config.yaml
num_hidden_layers: 13
hidden_size: 192
num_attention_heads: 3
num_key_value_heads: 3
head_dim: 64
intermediate_size: 640
vocab_size: 4096
hidden_act: "gelu"
norm: "layernorm"
norm_place: "pre"
norm_eps: 1e-05
positions: "learned"
qk_norm: true
attn_scale: 0.13
bias: "none"
tie_word_embeddings: true
parallel_block: false
init: "normal"
init_std_qkv: 0.0361
init_std_o: 0.00708
init_std_up: 0.0361
init_std_down: 0.00708
optimizer: "muon_variant"
learning_rate: 0.00791
lr_mult_o: 3.0
beta1: 0.95
lr_head: 0.00367
warmup_steps: 0
schedule: "wsd"
decay_fraction: 0.866
decay_shape: "linear"
final_lr_fraction: 0.0
batch_tokens: [8192, 16384, 32768]
max_seq_len: 256
doc_mask: true
train_tokens: 174100000
max_steps: 10675
dataset: "wikipedia_en"
MLP neurons of a small language model. Each row is named by its layer, matrix (up: input weights; down: output weights) and neuron, and shows model dimensions 0-191. Each number is 500 + 50 x the weight over its row's rms, rounded and kept within 0 to 999. Numbers have three digits each.
After each neuron's rows, "fires on" lists the tokens most often at its 100 highest values on Wikipedia text that the model never trained on; "fires before" lists the tokens most often just after its 100 highest values on Wikipedia text that the model never trained on.

L2.up571:530531480508489462547583527505406503562526427489439498615472498413479484476526454493505540515499465498411583537558472566453478559461564586491536532373471482469531448485509499535512496537477547591491480518434469429453504519533456489522470491569481477510496514594459431552543483505537446530526403612395433549612529463622488430527455515503459561478532589530500516543526445526446520518570493475481471357520502457553560452537530517491503587373525438453400556557482440511477550458524592438470460557526571418413460443486423476449552579496457439524507451522453513492556450552531521490
L2.down571:583584482519520520526513565505451516489484455516582448520387507564546510502516533458454575521585514545511602556413470496572486506495481467423493456455535492507459523532407585571459510488551522527515534552525562490477450545439547572469496505538430534582416528515443537523517446451527450566520495466467463479527393439497441443465478534438514455578521448524524497558448574548467464516597529465494489392493463520572657512440565492459527509467393462474420505487449540456503541436509515473402422457452436460572453572464493528481474411491520504421500577638460463628506498512501567511
fires on: "\n", "\"", " \""
fires before: "\n", "-", " and"

L4.up624:461471446486490452568490462541433419531542557484596503613483536440579441510522460516483462474506529546504536635465475508549532433457495442448490584512507543554570437565456485536415370497453450521413407442423483493530535560478525503500400515566511498522509511472511440470534548415478507452479460387451462585470517519472597532435546512492383460514508559501454451520574526395545410552480455484485387488505489516458518478525477496506515508510596513534548598424536573528514563448505516443494450569576530493569445553493559499520481558562545562532526482479446538403547489475545586554
L4.down624:468520485442513515489494493471491601502415498574539634536477492659549539510500456408504500503475468519500463453516535540530468534431467549485516486510572538450517560436524477423565459545512513478544600481521497553537468536596471477552481507370628587416437554495503593538504490504499510457478514586462531486526521388465470526514466453623510545552476481449460577482489507526556527465490479457580469564576501516433491500437491454505510477452470476495464469587512437475377509500566491494493347536514470431484536523461465517392394447570552433406436504490520483529527566447527529526
fires on: " =", "===", "'s", "ew"
fires before: "\n"

L2.up38:584515488467460534559482539436515459556482478435436561531527613494471545483556463421480571524477407508548525420443489471491497580577451645478545507530546534548456528469385493559570471502481549499530561551553416479513555554542503470498494435494483493499460523505480546440578482436579457520506373499509588527511485435413491463524483530462481486546495496458538561545544444517544433457527483553477561571517508465432519494567591428515421448457538493533532502553604452545397423529414519496418527411474367486569459507486465564436521419514469530562458550488498485576551416510515583510
L2.down38:578478463523565454499521576488492477576440451459526528556573568576533465465520499510596553551562423462492498454473538486491529440512447372474509538514570478528483498559622466508554478554448522457512491543555434590445437477505535503551564460581547518606501451496527540454503467494538464479453489425455557537426554403481435441434549452588514533520552579520450447454468524532499432524558457479497465493407476440434444443473524498495520490401443539518569451444519590480542464478478469460437385507538553453459498521571549412577451515490520499503598597505405549422430599497536522525
fires on: " =", "=", " of", "aged"
fires before: "\n", "2"

L5.up436:490563502526612608490554554570453498430453538511421509561470542509480584539575491566439486499527471488392425423547450541558500534480444574534504541426497440568488317455445597430524587541422517490462512516480477479490467584531502492462532534488472401363553504546494561478411496458465461605469526456485457569544497528565565523535515518561539489505468462526526527520611465515633436471546420452511486577464526507447469462569428500477501458493451522484564474501479484524455454473505481517536459455585528483522521507544460516440512557425487552468540539499552455419505453471514426431
L5.down436:457526512522499510463485503530506503571456508459487476596458527547441432452495535480502554497551546482469436521505468537481513459490484530551463538498486517561481360468494618517478518496458492425557509538370397499520525470467488550574485564529353396439522488549536543538488432407507469538476492548482422639483530498459512417498500551554468511553540528449463544488563475576572565414553578563493320511553579534448513475523431524521508512495444576507541468491519529469486463460525528401451518486548487471491428558570483537526485544504483552443602518445559426477553398554487403477
fires on: "\n"
fires before: "=", "==", "-", "===", "In"

L2.up429:590459655446512418451440475533460461564492423437465491472463449522440486454493552498466508528546503531411486498485522505530531497468466574530558446393462579483574540495532432480509548561486452526532479478472560434499533529511503513440501509563407484507517500419590426586564491483598605526501450546432503512463453432531499515495561480483530570605539608523432492478468512515459486527445480397509567453524479575544490506567455516526467589447488439541428510517485480465517543470493475526410447540606465506424508486511410405561541575465455510548462459540603523447501569536478586621
L2.down429:570530436583313551518422434453476521467488441480513533517465493524512519498539501604550506525493537558532549461455507596557461530393478566545525488466516476416520549472495491524507427475420436475477445496502495495517629526469509538468546526554495543548513483510587408503547440518472509438564533485436553527473457496441460500509492491519505462595496536470469494514470509539445480368422456517482493542544507528561450492507486472511494474375509539544633512550373522582469546493439562529501445422480396454453464479462502410615584466495544534538504610493476454594471460557528512550
fires on: "\n", " National", " Found", ".\""
fires before: "\n", "|", "ation", " The"

L7.up547:466588419436415571480461523467527513506551529556472451484502445501560547524560454448452498465481449521543388498489488448454496591500501477453505410496553548565480528567468516541552460529431541531494506488551519627432602414475552519464512496497553427502483444371554595491488489480501486435450428448477514467496591498456474521602448533537508452537395396513500464541511489523477603502493610466556390506422495566476531487529518524515495516527451477464368497460560581556575487491453391467476493587600547470492449535555584528495480549491569497466504493452512467579485596489501474539
L7.down547:523516523499414501475445535559566469466535518624564530470546465499522561480459513474454430472505494536575451496470461481445484602520482545510570417480588459484472572504447450559628512531454512474563434554448497628470556516490537488479472568494506594445480484464479572473438465474494525565485495478575436466481493458432442398540412446457484536638537525374513451512546507418480558478426442502440548499526599529609493427444512556431512584523575477497530470533575517451527478452514404533441571518488463536461518473512544485450401446450589475539556573458453480542509545490518469485
fires on: ",", " addition", "om", " well"
fires before: ",", " the", " he", " as", " P"

L4.up575:537512486543502522526545502528471485533517546474581460415457501507454565517447510535436466465407413535537592465472521531540562637486490530433522522552570534458496499582349542427554596484450494475470509557484502468486460494550441476494518536473579430498550399501615504393569462510495512501571402490507465534459490471501531493521473492432438447468531489518501513507490420514570573469668631521531515446487466525501488478496485438447393466518514462509540543570488489515491488483502481468383453427574542561565488384496502408499486587576452500506450586455489525450565482539492539468
L4.down575:444428463533509475478492487511521499510498531589544521380496473555513505486440441381504510575500366561421519519407510543517468525503565493477505522515456454510497499488434646527472434444466485495538507440641450520522467502478526518531439558417481477534471450430567405409504514392501510531561509575431496520438620437572580500584530587466473558559483484523501467475541521515574479426584538507471447540446436378495630527526530528520473520482540451476489506495479484542476433472557514551572558463531504542566506447516512449466437523552554475486423550523570491503449529429550512580
fires on: " may", " can", " will", " would", " did"
fires before: " be", " not", " also", " have"

L7.up316:519584534476481577453516513432513523481471520462586440438538457514561432561507527426485486486484481450483507488537453456536529423461492541474494424521487468444501454504555494392525414459498441455465549513448392522526567399450419486482490574430532485474470550463597431476552579490516582495437567459439469596519471534476480596427536496496528563560487488548476501568434481464489548449478462433476546516489483483448554561521409519396557574471515406606596466559547468525489477514497507556464558476484495501607595613478536465575485536533537504628505575561527432453444582480513556536
L7.down316:541437567523527539541452569470447480488516489393579460545434561568469366485454550494481431509438565505549580467480465520561491495557473603546508493483541468477485528489521534429465437470550495494520462421486468544542437441483524442475490531601567546505509564479507495522414455516487453544569609496401435536496507544477557546588500567475472430569500535447507450529519463583422448462548561524429486497552576611387521545465474489475495475535438448558519510566519488484493534551550605471496456508553560461439448453544498485593484496433454521558390511421557432561523423462409451443
fires on: " |", " of", " =", " (", "=="
fires before: "\n", " "

L5.up40:477504489471480428509501496549433535483439492448545528502488453488603465425538464472551503529474502457507521519528483601483504543515503534548563527519575581526450427553538508418473488485582503367511576509443420558417546461464511610529502507496547348509449449562484396526565495507518542490585538549449573540549476497520436550485553498466502433531452495533454526595455408517462489537483513438427491435423574559507471363425452528498595549516544495586478481528535427548454452506558517430437423443525572470611588483489492378541539537507502503553428495427483527491455503496537501511
L5.down40:541626454413382429456448489399474523570458398514506507564472556502539348474490557455560591550500560467359566454518458434504465521478492499525455487523542544536396497410476562512541405553546506486441502460530479473471562478522512516450474475484504504543565517516550448502480502461465552495533470521518492548486494541514434399462610551408488452544498482501447512563483440651531479438592527470534502505510558554439522400431539594453537524514420537463554593525482508459510455483533546481506557450522477466490530550560453502501506461499563533564486517612576474516447518480519546471
fires on: "==", " ==", " =", " ==="
fires before: "\n"

L4.up321:519449496520375474551487482484536593518588500491510486500484447397555450526523449509565575502491487518529493545522566625491543555411534490500447451530461559528493370512509507477521472436494497533435554540500532480501520444555455470481420496472500452539493450551388555486494441423567470550474541525402484499513469490512444575489347500525417476561450519450503444457503438519486608551458560539465513572517589538550559442499549602496508536457428561384546521426591476523489397540464497420541486492480495497482470491638539495569482532495505517440438587570551520479508493417491439450
L4.down321:451458457448522563646467494459576437499435475539496542580482538433559532457451503522528434522484475509403542537467465563525517446527400517427516459613475492394593590415522538462476460492525435530599505506503498506459494552410501493413555419576499589478489528502540518445514473474546404455461546478455557510424472553455452493552494555505543570408577499533476525542521439549502414495458547460647488511529516514479448513478513476455531453520472488500565462572472424423549512488606414525587446561522573559423515454537551461445430581479480529507476530459533441487529511470542509542
fires on: "\n", "ions"
fires before: "\n", "-", ".", ",", " and"

L5.up478:543550461539440369480472545535543510522609535418530462503518546471468450422439415512483513492502606369483500423465526542498622434564511520473456485549509542589520445499426560576514470398454525424492490515480479509423501433531522539527490510542472483481580455575474553467531579381531544493548544565399471631416503458511523550514574379548494501454550595466507475472388512453554541547529466517509435537479504525483500510571452542424479488587579494423533405472489439515498485506511571475510538588497523504467427527524500501497575523468501543517499485437520419491580495498488548494
L5.down478:577457391489561570457463466571465444470405449461533516488530550535467521394496524516442415529430498588462539483565482470523471454462478497444551439565544604534417466554409483476466438439505463517404530482513504524441554500560487473437501536606582554601419514562474505476550480511531546527471470505494529481556434451508372445496451528491534501585474535545515495524462483559538410601461535537601475518519567508451496505508440464344506524544500537506535537477469522471536460487563484498462500442552496579448550487494394586506495568531570379578433500481560500498483587533537513482
fires on: "==", " =="
fires before: "\n"

L5.up284:493540591502543483560553473490514556550564447325531475491461453385481493481425442472556485494501487558551554556492547494573507520457551508561505512513531514468512495501536458510571505552421451445436503465474472546472499567510529565550553425500553469477504502455477480447572483539614471510466461556471419445545411470536524575539489501463553421523542572568411408511594512622475520470440563555612398409518491522576508526497465477440515532497478458483465581455485459517436452543454525510477334570509480447486525481549481480506541455567530459449541579526512561397407481496475489484
L5.down284:574538511533504454492518381490560431528518493490517504539439446441466461457514474427553539493510482543542548523437424544404499573442655555516521475488473520385557441463545496500562564522507485486424529470566562560532515620405482491588536466543643566529452537507493465579525454433559417495514636485530426461597491521392518472514532454470516432558485485439476509496482535505492451448492451463548476466558537487565521468513458517404530517488536435471505531485576470515498448427529458477431365551517473447493486414471545514445496551572506524479429519460516507573498508517494607548
fires on: "\n", " ("
fires before: "\n"

L5.up432:574491468559386457520537495429467517488490466540438467499520480497546536624518457488557376550520405521593406512550509579548554562451526472500516481577505511400459424474434481453537436573495527460598519414446558527432517580422538478507520502484522459443489443526456491563575506514516557552541505434511503503468555567522544519501475529572448533562409522482502456461479421467454553585408486462484432490382494527498535474533509526520424471596454602562506446497524556496524477507507518494456536464517450510498473427568429547497462435592518472483649580523475466487437579419465478524
L5.down432:415518606466476500506503600539513539499430541455529487478469453530496568525484571479492502428480500490345498538540515485491522463568518425485478524512497611518502515563562479515506461598451479551423393450540535491528526453519497502513529479461415412479448494507595541494539544460512478475453555646403498519464496603514608615557536429424546544470411524536485485479529511544506526469544546599532445563531582513598539551430431551562559506470478430391497529497474511479448376443480506488536509521542479430461446509462590520485521474433495462499463484468487521419459450418545502446
fires on: " mi", "}", " ft", " km", "W", " in"
fires before: ")", " (", "/", "et"

L2.up588:451558509462427465551556481521480569470496459531433513448585567496574442481505454444449534540492429547468461501450504438510517583569523581519562541454472432493499413525492522547578450481534498524525516503460501566471487627455506493466496456539469419535417519466487508554533509447581456498500530605497483548505567566458510529535503365547470461427412458461483346510549489555542399512512565573558545522528447466514442466495497425460478466517486414426486543505488499414517513503466431546465474547501503366550546507436513672458501478473566580584471471508599513437551548498493526540
L2.down588:554538548451450437569522578483441588543469477460477547536501497544508484563531482518466525524442433552561451482462585538502488559533530546600595458546498437480467492498528514457561503461545428545532429570480504538459467483451474463485432382569553517505490482458404407524457457401643448426458594500536493498514590521561581534493397398496506583485423533465496449536538526524544375560492433511542489439474478474504460478467523475516468526516471488516600488479500498477548589592510414522531443429519448400566557552505436549507398435527492466537586509487502503462477474477549478587
fires on: " 194", " ISBN", " 189", " 195", " 193", " 190"
fires before: "1", "8", "7", "5", "2", " 0"

L4.up584:513571553495470461655554470524452482511471582490442454434495528346526498473517477528475516558497523542491473511493460489470500442437485560427606441405484448484524506475535596467547466484489486545551543439478500482553560550583479510557564540454540502522383462461592484625467457508468429537535554469365387546481475543469462486535563517430562488557468510523490496625492426495507481428558488486412541500505473469467429517542492543524503508424554496429450555425546546560499527528486537495488463584521486516443572495497428500494586455594521459490427501557557455399423508531548447509
L4.down584:507526471524428480545555515458364559528549458591435482495449462416559437463542480446469516548470494542501480480462529461533505454410441428479527520534548433434482563555439467565575523462494570508452479448538502435548520546467510422491515450606535578551538478532526533504473389539525518598539559437540470435495473450509515436460427505546560589568517453476524471540541501525559450494555455461503579389479495497538561478510559495493511434460402546522428578429531589565463539476565499568539457498475455531478529504495459441459569433448560415505404568658497520529504526386499514513
fires on: ")", "]", ".)"
fires before: " |", "\n", " [", "}"

L3.up431:616537508441446428538508510588525455525539466439494498506543489525540537492520491509468554508513515468462524496501455475440568432530438510392534470500465633493512515534493463462544547433462510481471512605527542492562486488473443365502441449491377567541515498531527459524548494498551547443505439632436540556509450415465560532438643477520484474502529600499480480560519475487559553475509411510479524646453569411478496495538476473428519516536502423429448485503530363523454424535574576404488505493441484486469454556526445571546524484419474463525524532565480542446511460588513492557
L3.down431:565546503523503483424440465500548445532404548507475533541491537490526488464518571515535583566523419531437485532419528500533476519540502501514453558459592523507573559508431500590497394463486403566591415518440513560432507464557470448504505558499444539556532549424403557491515519536445488554479392552497374528380503460476443549441519487545484550509550487545457569533541502480466570536563586517485519377491538461485545483501465499512498478474471481530448510563459529426523540393605470501481527488509467496454396552530516502462600565458448478526443412501598412562420542568464479446
fires on: "==", " where", " ==", " following", "\n", " how"
fires before: "\n", " the", "|", " he"

L4.up97:506524480522373427521547475555533514612490513489539528508440403530442496440484464558516605471476499512490491605434515541459529640400473493440486558419475572460462441446481499479449537509501447373505445562480548505519535440508499440550516505482470527504462552488537461514588444479512499501577458505519446564537570557540501513529536452480514515541447562525447479560425528472583523512572509485449577510471483511502437440477438591390553591491484532449580489541462452438461496459554582507504501490529463411470476571511460504613471557540550573512587479433559447528416361551453482488
L4.down97:599447564506525455494474573488551530552422512534561472466492481410550504408398439457522428478455536530531485537446567530561478459496480469513474466463532600450438529572501511502484412526511558429495550428568507486510391395477453446560463488537551594496491551531486567562558513564613467511571560615504491513533451492490427522491403535526455480564469484470475468485470454481480533457472508562509542477524525570611562534483565469520452523495479515462500491418451471487532475443552448436498517512634446444443377588479437536481516490501546551567378437430532460533492532609476505510
fires on: "\n", "==", " ==", "s"
fires before: "\n", "|", "-", ")"

L2.up391:465532459567467518411491618509485496379543543541433503481513502451433500516479521557421511533459580531517448549437461462447444509553445507458473524401502500549511391465407518526582508463524601505501494532449558562399488430560455515543559522463566414519610510568420477553510515351588511468559524470452388544483592462511518481547513467556472591547545491423527544536495465442501583500531479512434475490471482488512613495558451486443550485460463492460407504492496548416569575531536506515449506529596514524469412501511520523466550519500463515550458615486577526456550466468505457475
L2.down391:559456487531485465522424520478410560493460468627542572495529506480568510504568467474518474503565563512452463563497565446527446459490480459469460451440501574539611461493438472490471478529501551515472402477555508441441496446498478507433558447525591507494477492515463465543519390485539442564527508641453414553431538473536515504604401436557521564527569489511610517494503483525638490601569445445458466480477496594532579475534496409497483412438488572543551589430496422518526455472555435486518515486501468511500450522473459527544559551426533401508444510482530410531581461464460478476
fires on: ")", ".)", ");", "),"
fires before: " |", "\n"

L5.up375:571580486471459449576475520479489566515514604502513578542538463492539485501511505481526546501511501456460516515446506510670491565461486578486504550423454471456475445462451564535497503499555498511394508464515502539538606515545523560524492633550457449441513436480434576538498505482507523541601556429407623525488511506495464500539517580445509450556528581609459443489576506497497391467470404488420485529541376500519517421568475564548458521532518457614409527498463515472423404433489462501451466577513491458445513394476524529465482448510526510477592467531471478433457446487463510479
L5.down375:575559494560522417454526569513534514480458536495527604529399493520536468551463454544533564500502504556429558523356505507526455490467556472477436583417443529490502458543472483399477458499420517461490454478569562471506452515483592421472576468500519487470426463543436554532546418508468514490537553550456511497425357570546448437524514542544519542557396524515510533447490550534509573538544523498541457389475572546583535530445445463502571501478531556434430443532452541543559506523548534600474449379428436428477397517557509467515492563434501480500439543512504416540481508512567551542
fires on: "\n"
fires before: "\n"

L2.up599:461540434508406521425507468484583602579534509509557483438470555510532451558445449555459441479467568510522485598537452508534483475527575537519422518523503607564472543504500501540510459442504451464434531471431418501461535530405519624502572448496468477519485523569550506526486589469383501416489488521414522599556612472441526614577544503510453412476436500555456458467463543514447515391421528544474476543489507467523531516464471469427509472563570460457520458457505426487499513518557555481486484567474606475498469480472579454460489479546535448500591564578478534520513404419537454591
L2.down599:448483468543534515514349475532514553556512539479480362548591463494482564555473512606491495543602481545581539426541491410492493512521522532518503511574523526516459419398586473506541465477489439443442463507442537529535576614428492412457406552426500607529568546562492579516546464490559471488503494481383500510496580510467497524525520502541507504474399425468509548444487477479487472428528497493472510524471548528444471486460400452511365470559504430526505502493477537478588613405475462540470531469513576513482583544459611499447506516457518529523463472508512558456445491483442503582
fires on: "==", "===", " V", "(", " (", " In"
fires before: "\n", "s", "T", "C", "B", "it"

L2.up14:536516516474438466481494446516493476532566502470552440567559494440487467482542458556530526482522461558521499486426465508533470494435499516532572489473585539428397497586519424493531505524487527439514449477464565599434447523497473495564548411453483439553434394482517465493477514491569495525532543536584498578523439401438453402517430467569501586465489485561462573451462413528580493514502565525447424551567456538438492473557476504414539438503420632504404603530533479510463525531450483464467553598528523430473615569460603497460534539443523496514501605472555509480541428555514485399
L2.down14:488534534485424531544509457482531455467495539457533430503487458616483468547464473538496503468537493519475416485480500500461510446483571461540505560493549587480433486521515518580467516388474560492433506514574418529512471447525507494485425479491620504589448510433462530502478649460528430502595482418437633527511553553417507541485475418522462562524540588457456457471494459434555476516514532635560444569485480461506518492526504480526484440523437555499499480429416474403581536416597419520503386449412538500542573500476538490481507469570493559450591568479572482562518445472513474434
fires on: "\n ", " ISBN", " United", " Com", " rem", " stat"
fires before: " -", " States", " 0", ":", " 14", "b"